MLP neurons of a small language model. Each row is named by its layer, matrix (up: input weights; down: output weights) and neuron, and shows model dimensions 16-271. Each number is 128 + 32 x the weight over its row's rms, rounded and kept within 0 to 255. Numbers have three digits each.
After each neuron's rows, "fires after" lists the tokens most often just before its 100 highest values on Wikipedia text that the model never trained on.

L5.up515:099158150144116179141067104111088030126091149141137107124074183128120148102162173112109067117131154148171147141116122140195116137104109169102097131130110075113131146132109144132113082163098150181077195163127181169136132107090189061160107136195127120122126119106096078067124120118129118129150109115149150170048105137118128148126118148128151117100124125154060108149110104100101168146104158076159216178140170125125121177134115079171141095143105120126091084149116143085105186163189124099162101148136144117145159138100134135088103113120155167118125134105142115107157117112157224136134111134146112154155140110093142193082161119131154163161116172128141110203097142119104130094109163139162113080120155087109098128171096116187096110125112146171036132105154067068092085143139131
L5.down515:102123112161118130141140147100149138132104106085118161146152098143128123114177119132137106138191133132212137087129143150109076202139152109078120184155149155093155098093116183072099163168168164146182176058109119156023193069113061140133096113167105142149080130059117087084118121069139144110085104118118135102086169123164173118092141140121100151070147112143097117151145140136094063091076135094137195154100142131150142172104113156153148111101116167152121169144155093084147147133149128088167167133174179059121123148159113128131101120159139092195124158127117152125115140101194154112105150106166123136097060122091067202109160159099120162169146116176153110093104134127156152121174129087112166067114130112137119119218150147125175132120137167115106118071131150149126156112114118
fires after: " ", " the", "'s", " his"

L8.up116:141138116154149083108126084073144097140075076159148104143160104143158137157122153079146101120119123163141091139171190092142052131141118108142114082123140123148089138114139078102133161127138171153118115127090202103064132080098107103149154153218153127164135125148189147104135149082151126117124112125151125099153105111208157132143101102115140124148105069111091074123093071145074104143101151086067116138157120084140140156144191100137122101144150175105168133131111089132137117095114128155106117154128171157107096138127156147133125141187116105193090114107183088146149137175143108179162139125155111123127130091087131155172152165122151153084089176158105135128067103163102205074134066120088173175129097110103136138146113161142126125065142106057156130161173068143128061173152108
L8.down116:148106125136129131130146148182078144141204114091124187147113155168124149167145191175106066093107088100179119102144107139098110156120098156134154084126099097219083120152111119138165120173114129111135034127106138070129206119114190134130151112104087194121107135140070115145092088102134161056161134150136159113109073117108184133091112125113159106085106136086112118146172108096166079138108114113089144174103119131148185100128108125132167140105121146208153126123162126142140163103091071121119193103176073108150132152147057099157078095125155148095164144085079154113154110118160179148144067156092122105131147089177096107079161127078156144151111108098063178148154188137113166194150102123106091104147110130194153115156189130109151077182172155161098129128198101136174129106124117
fires after: " |", " Albums", " "

L5.up994:082109101170140127089116112098130179117111150116121163163123083139084093135185162132065117115132078199114150156128189121057134105125162132180108156155127077162145120120123103161124143132143140152083115073165108103142136128129145182101201139071141103170179118126104126154088172182123087193181112110127144163137112143193118070087112078112113105123090167116139140167058138202115134140104124144141116094094136165161158165118159186103127094146166066114125178126055112107111125081183124124150117101115132125031160114178140077147059088094122191158177130104136090090128160138139157139119126103107121093135109143090119121159112175126127141158188096141071066132088157134143109205082114108135192106156187119126123117108122076104169155122139124155100111058114100144154086136101147
L5.down994:128099116130135107169129181088106107084080108151074152156158131126127145145154147123195163130125082084156110121120112140144200136025139141189149164134108155074147116161085111131141093121079113141073108120144100167121095083090100128145141142144167111126154162113095148146147070138113151109092084136129114115125128078162118117070107138175050181129144115065133166156126173124114124110090091187164127125079151096155143152102147121144161096075118117146148159148071083126117105139086121158133128173109152135202186150095117126163170158116125155185136193142136156185133118109154056157110160092106143154122152044119101097128087143090105172147176138157135124096164152039114074197127142140128153105129123069123156156106089134128156080162074169099160124133111156084095109097160158
fires after: " |", " ", "uc"

L5.up282:096076098133169169102139140194142093188133122128088117117173133115060150154125098145114119087129157116140105088116141172154143130110114113149105126131134172166123131152170139115151132132095081102143136102164177122139117125226136139162153098140143095156179166144107136136160088143160128017201209132077146106145135138100106142126147134138132120189163114104154123125129126128192108076164139111146140111143142156057103137090123149179094151129196090103124166125076101070103113123088125140118129116144115111122107139105124171149157101173145174140093069118154089132145118151031090150084128117120082184172138079165122175059084163096130110165088113131140106135108073159072187109144092142156120143110054149124103153145117102144087126175143160136093124106141132115187075136161199
L5.down282:129134132164114193129161131118129150109154081134160079071105114147152177117181112123215102119095115140132130081169098098142161067180180138162134116177110125124135111099123171176119131117094131119097070144136104139167189148146196094096079127131129151122125166228172114168124126111157112116101183073146077116130115104126095178097104048153130142137153096125135085152108140131120119067055129064097110108110115133143137049143059115149121149131171109117157130151122125118190145124110137135141147090125168159139149141140140096139135104104091141137111102189166156141103134088140128150141143109159087126187060108123080096063158157098175098161090113123157128174120111117157122128160148082164094184130152131092062131107136141122151107148022148061164181100077166094080125104198147
fires after: ",", ".", " and", " |"

L8.up364:157180123103130190137119085162123113128157118115193093160175142210155133139127172095159091129149123168162150166071125157117084090164149060158145107066123122151126166098115135095138183166118166140123123168068147152132080128114166109127140142071112158143165140101147185108115146059127124173101139167041120113097122144141090081108102119103099108139098099120132093128179130055114061124152197128173147160116169083136146099133086087096116115142089240132188121101134130098081131127098182109135176122127084131105155102079170165115127097124124058178143155119162188136123135132094146094117094129083133118085126108053115174155135148112137141148166160105147078183148112161141082134090119114177086170156100089162113143101110113193088148118161151129132144116139122099123092078114137
L8.down364:152093141135100102133163218129199114148119089101147170042152120110136146125134141108104130111131147100133077079141178108109114083132163126156153176149134120153140154161176094133135101152104183063173134123144148112146124141167147066140133207196121169236142156145068088184188118111093167102116138141135172132146097182097152152063086091101104181148098093090075136101109162122113180176085099112111155112126078133104081121098151153161126132133148163209128128113127176135072178116107163146134129115116094138110098127114176065134109148121120082125121081134118151178097067091148160119139108099141105067127149108067077076092118164100129178118070148126131113117171141131087127141109104143107106120124126122074182137123126121124168131176078102154125115186037106157154149128075121
fires after: " ", "-", " Ch"

L9.up395:080138192066100158095187039160121142147168137124092081111160141118077154151133140118108138127106103137139141164202164107105074166108109138172081145134139083120151092150123177138183148107195134151104109144098115066131140109126163091163104117139087128174143070111119136135124088136134099120090096085126155095158149139186087157150148118077144144119146183145118111071132197107074157088114096084126198107136185108122159130146149211109127070147138094169159113175132167138169093159155170153112111144122131134072129152133127195094101140125093126197178136092173105133098111102090122094119135027163139099115156110084139107128150147070100141113148122105145108138139171132127169151042157100145110191115105175142113080115114140106094120098123134211137154150106079137141187148145171
L9.down395:120091075162128129131120141139133116093132154106148074125134182167196147114141192142119114083137126104125103080156065162104117145101103080136182053104200192129148086120116189151149119150104109091140186168150102097212131098144210146108095148095098137112162169099154140123120094080132159154133171155110087110132129102100108090115087110089147162144095126124116070112116158120157142150136161208096085159104129098161114044187104117127065111133159083174053091128131110164130133138131139111104150124118172106102152086119109167179146101123157132152123124130117167188108112149170172099118097082097124151121110135105125100098158130192156139115122158099132156131149157100155109180101153070054162089103174096095188088145156177156156106100057148122106162112105179158135091135087053
fires after: "|", "-", " |", " No", "2", " "

L7.up269:113159116212160138172159129156083133104147184124164093163156164207119172084189112113116159128116148103125114131089106165138095122189142120101132122068118106149095144162128110151151132126121162140113115109134107140124085124118118156089170118100125082100210134104143133138135117132165159051118093115111139146102155139112153107114137054064127065118153185137098127101161115095141116102075119197122194103124132172137122079126124141047108092106170097141128172109193125145083086111144154135149113070132074100150110137133141153189095059135148094136097130123151147168148162172138132098013134120162151148167153110144137142112071188142135115176147127110148099131122161167109177151098135130146023181164145169150115099095157118129057110123059164098176124128219122188181132104108131
L7.down269:060144144120122071168121115141138183121086135094125121105185180113088104101079148137138104169139138084164128149115113058172116152120141128134090067062109154186159123107085121178085182124072115045124121154151093096098157152151119089151134138084159161127180170111139081099115114143073088102200206161147152096108122101127162187091164095051207112169160097190127095116142146105148120123120116120117185136109165117132096102103140153117092133109133199119117149134159146117108110098134132110126097109153094148143127165096124166094096128111166133078120156112110179163118144125133130096081131150229135163120081118113194118102098128096116122167123132115073137120155163152138077145100112101121161132084101111166129153149174137113112095154104180106163128167128184119116147092174114
fires after: " |", ":", " of"

L5.up325:070131147108102138130184104075088153136092081154195131131139103128140103111104146048132138130111174111126086120127149118094131114101133143154108141131067140170106186169129124149128123128137107137200132125117124124149137082170135185092197123170093129102198097113156164147112132106120148137058093111117153168166162125081099138137106110079136132175149124174188174095106133084094128092126099128100134108201081167177101097150180123132125101132097068138148176113110129179087077075160062057112134078120107122068095052137114124128105131180084107181100106135151088147165149216172116141212169143120124188175107128156130115149144074136078145186081147102127148173162170128135119156117132095151122145112072083126101086104150161121120124093122076110188170189112078131124062122202132
L5.down325:120134109126143134134120166150159177153088140099083146112144108143137066136122102121147086160157116186131087166120096159152081125204184169082151189127166094167156109104088074139135169184110170147138084142154125120113116155128117110111113095155087132136162117100116123118053115189167044126128171107149127164132140165157199102153105073123143123125165100163111072143108133088142137109064150154140142143069098114165120150162129240073105129133110071097137087106131148191160112104095132150120212139101135184201097161095114107149116108153121168126133119119105062106116169084070085126129148169156121153146149083114113150107113125150103178167160050155128130043105138115038146122095147152164155166144145121112097125112125099103138175100158116140176103123090070170163104092089108
fires after: ":"

L5.up145:183116086130128102149117098158135115155102076108132128137092150137108103145155164069148145159102156110093103165151114105182114126129130129162160134163064101149088134157130082141145144125127131195107095062209168141140169170179096120110178167118169118101122123080142130136101058151095120145081163139112118119167141184119099127108151105110107151152178146151148132124130060144130170053114129143104108132183162146091173120139126141066193125142142157144154170133142069147123167144100113166104151126092120131092136112091112138083141117082094093134158129195238135133148077118179077134097127154117100135169185188186163144114136153122101085137068163154101125096093060146156108119153077140114147091131130164090104140045082145113103158075076134142080140160173144096146137125114098
L5.down145:191103179063087120123157148100141133174075134131161120168149106101162095168139084119036131151065118125154103080142094106163095153132114135063121153130124123130158148104100152128089176145114128132155133126126141176155106144103078070068136091209109219095180095098107156120131116173155153158134119120069094100128129128155134111130132116102114111151097134164088109078096137150117146130112180149041147157174110088098140146103165132187115104158112111148127099138133164067105118159091133117112046153137150122074117119076084114156160114122115087197169078121156090154087146120106106131178164174168157115117070135135146109106120127162163190125200157117124151105150195186145175158118153129105178156143102162141083121129112081099111105116116109131098145113136114159202118147195121
fires after: " M", " V", " A", " Pre", " Leg"

L5.up917:073114098142115168119133071138089057144131116107079140102089077156125136119152110158177124160129184103128149194125104156153068174087110187107139180143156118135192119169113129101177072139144132113085117083138158186091161141101098185152162116121129121156151089103117125130116139157136123156093069161157163148147132131172146137065113131102143124147100189139111093106092178218115154096108181076125196099131120127115070161085151164168129100116134118136141150161152100104109090137150133163166117056089156104144152160152080119080102146091110164125143120164145154119080150119136113150124109116155160108137152061141109114133201179139118164169135148116160069195181155134160057124101120152132185118099137130106130163115099121122161112106120168175183120100105052144142148159108114
L5.down917:135110103099098165155063141152102112145178079079102098178086082121115086082178182134163126158144096082175112157187139106100095158156121103155149126116124137163157115109087138088125121118137146121188127170111140095062111170153187115142178126111120128120144151135159120124099150116097133077163133147126074090104115128159085098171149081082088138119155124170115081179109204116103087118102105135172116125150109102153167150179114168155140156108123122133141157091068123106185142095154152131183079162144088145149088090106074122159125166132106115180085078088149155151083121144133141084114132161172118159094193096184160142088130179070096049104175115103157094099107113093120124120212138150140181132112124117137058170165123206168126107213127171109107094142118137161112165138109158
fires after: " ", "|"

L8.up343:161220156157123112143167165160079147119137160118125126175100141141047135147138143082129135129135167077110097155110138129121149078139182163088105058124114125139109156134137094139129153085070096136092159155120128113178150180110126205109083119178082124168142164151057135135136170100156132066102169178167153201107127141082156148117134125143137110076106133115142139122150112167141169134142103142161158107164136188087095118115077105053093129153113060118071074101090152148137103104155196124125130120239063150131078184093074130127135154147106131156121154106214113076165123124124097142153120116161077124149132147152163141109163084155153098077155103122150104102112150150121170069087140146105152096145138165077170154082097155141042084119107183187116079123159117135092131127106127
L8.down343:170145175111186122200111188096148132116110105083125156169110092100133140142135165165131143140116182100162146131145094148154176120079197127169116100135105094191152207129108057176062113178143089095129143156142137124083102120082094075120099052138109105132146097110127128097140094114097140144134179118117084111148128085142164102122144106123143114163149097172135159111124144125098100113065110148106178085076140125187078136152122110102115147151131089087111177134145077157125170112077180180121130155182155134170110081097098219138114107114131125147158139143182154128130165127136144070112111104182153109155130099113195124096038112115121167109099121173113159091229128161073130141069120081123119116135124126157170128118143094127126133140133134163152128135082113117177176143102084
fires after: " |", " about", " than", " over"

L7.up1099:124114073196127090113094101157127114152145082152148141119164106179102137173162155133114204173162084083135129111151148152072162148062106107079188175203120078111108158165082159142163075086151129145101134110136154090195157030164144203178139067119147130155204130177152110184143159155175134082139137114180145098113166141116118086089115172180150133124160152128101130097097108164125174109138128124092137119146118126148061162113123131173097133168120108123116153123148129149092177134133074163148104205150114117133158108157115132112108174150122156101134112149128157057171161163112101159135109114145142151107146121140110082120182139098133098159151158157115106108095132098093127093106155079091127090112180202154154134124065103153127169144074136127154128118112098159125087125150135
L7.down1099:142165117136140125163082102068147117104135112158086114105108130165186158070174160107145101110103122185157127120148105153085115161096097116097144130129169164137117118112113144093158083120138105111078112123133131117196186161120113150130230207180202115121118122123113100124110119109120177060128079101182117152100123069185103088137125102139123134132096118152146116143150115152094110104104070155162152167090179137136147104128113102159109148174122140082117130169108132175093111113087098094102129177205102138094102119197111143152137099131162165195117120096161143094193156067133137193056146110109185130109135135105111114122080177116108056132139118135103120107110082135171098114086080098139142137172139078136101100166089123138103146124153142090138147193138102080109141105114186
fires after: " ", " |"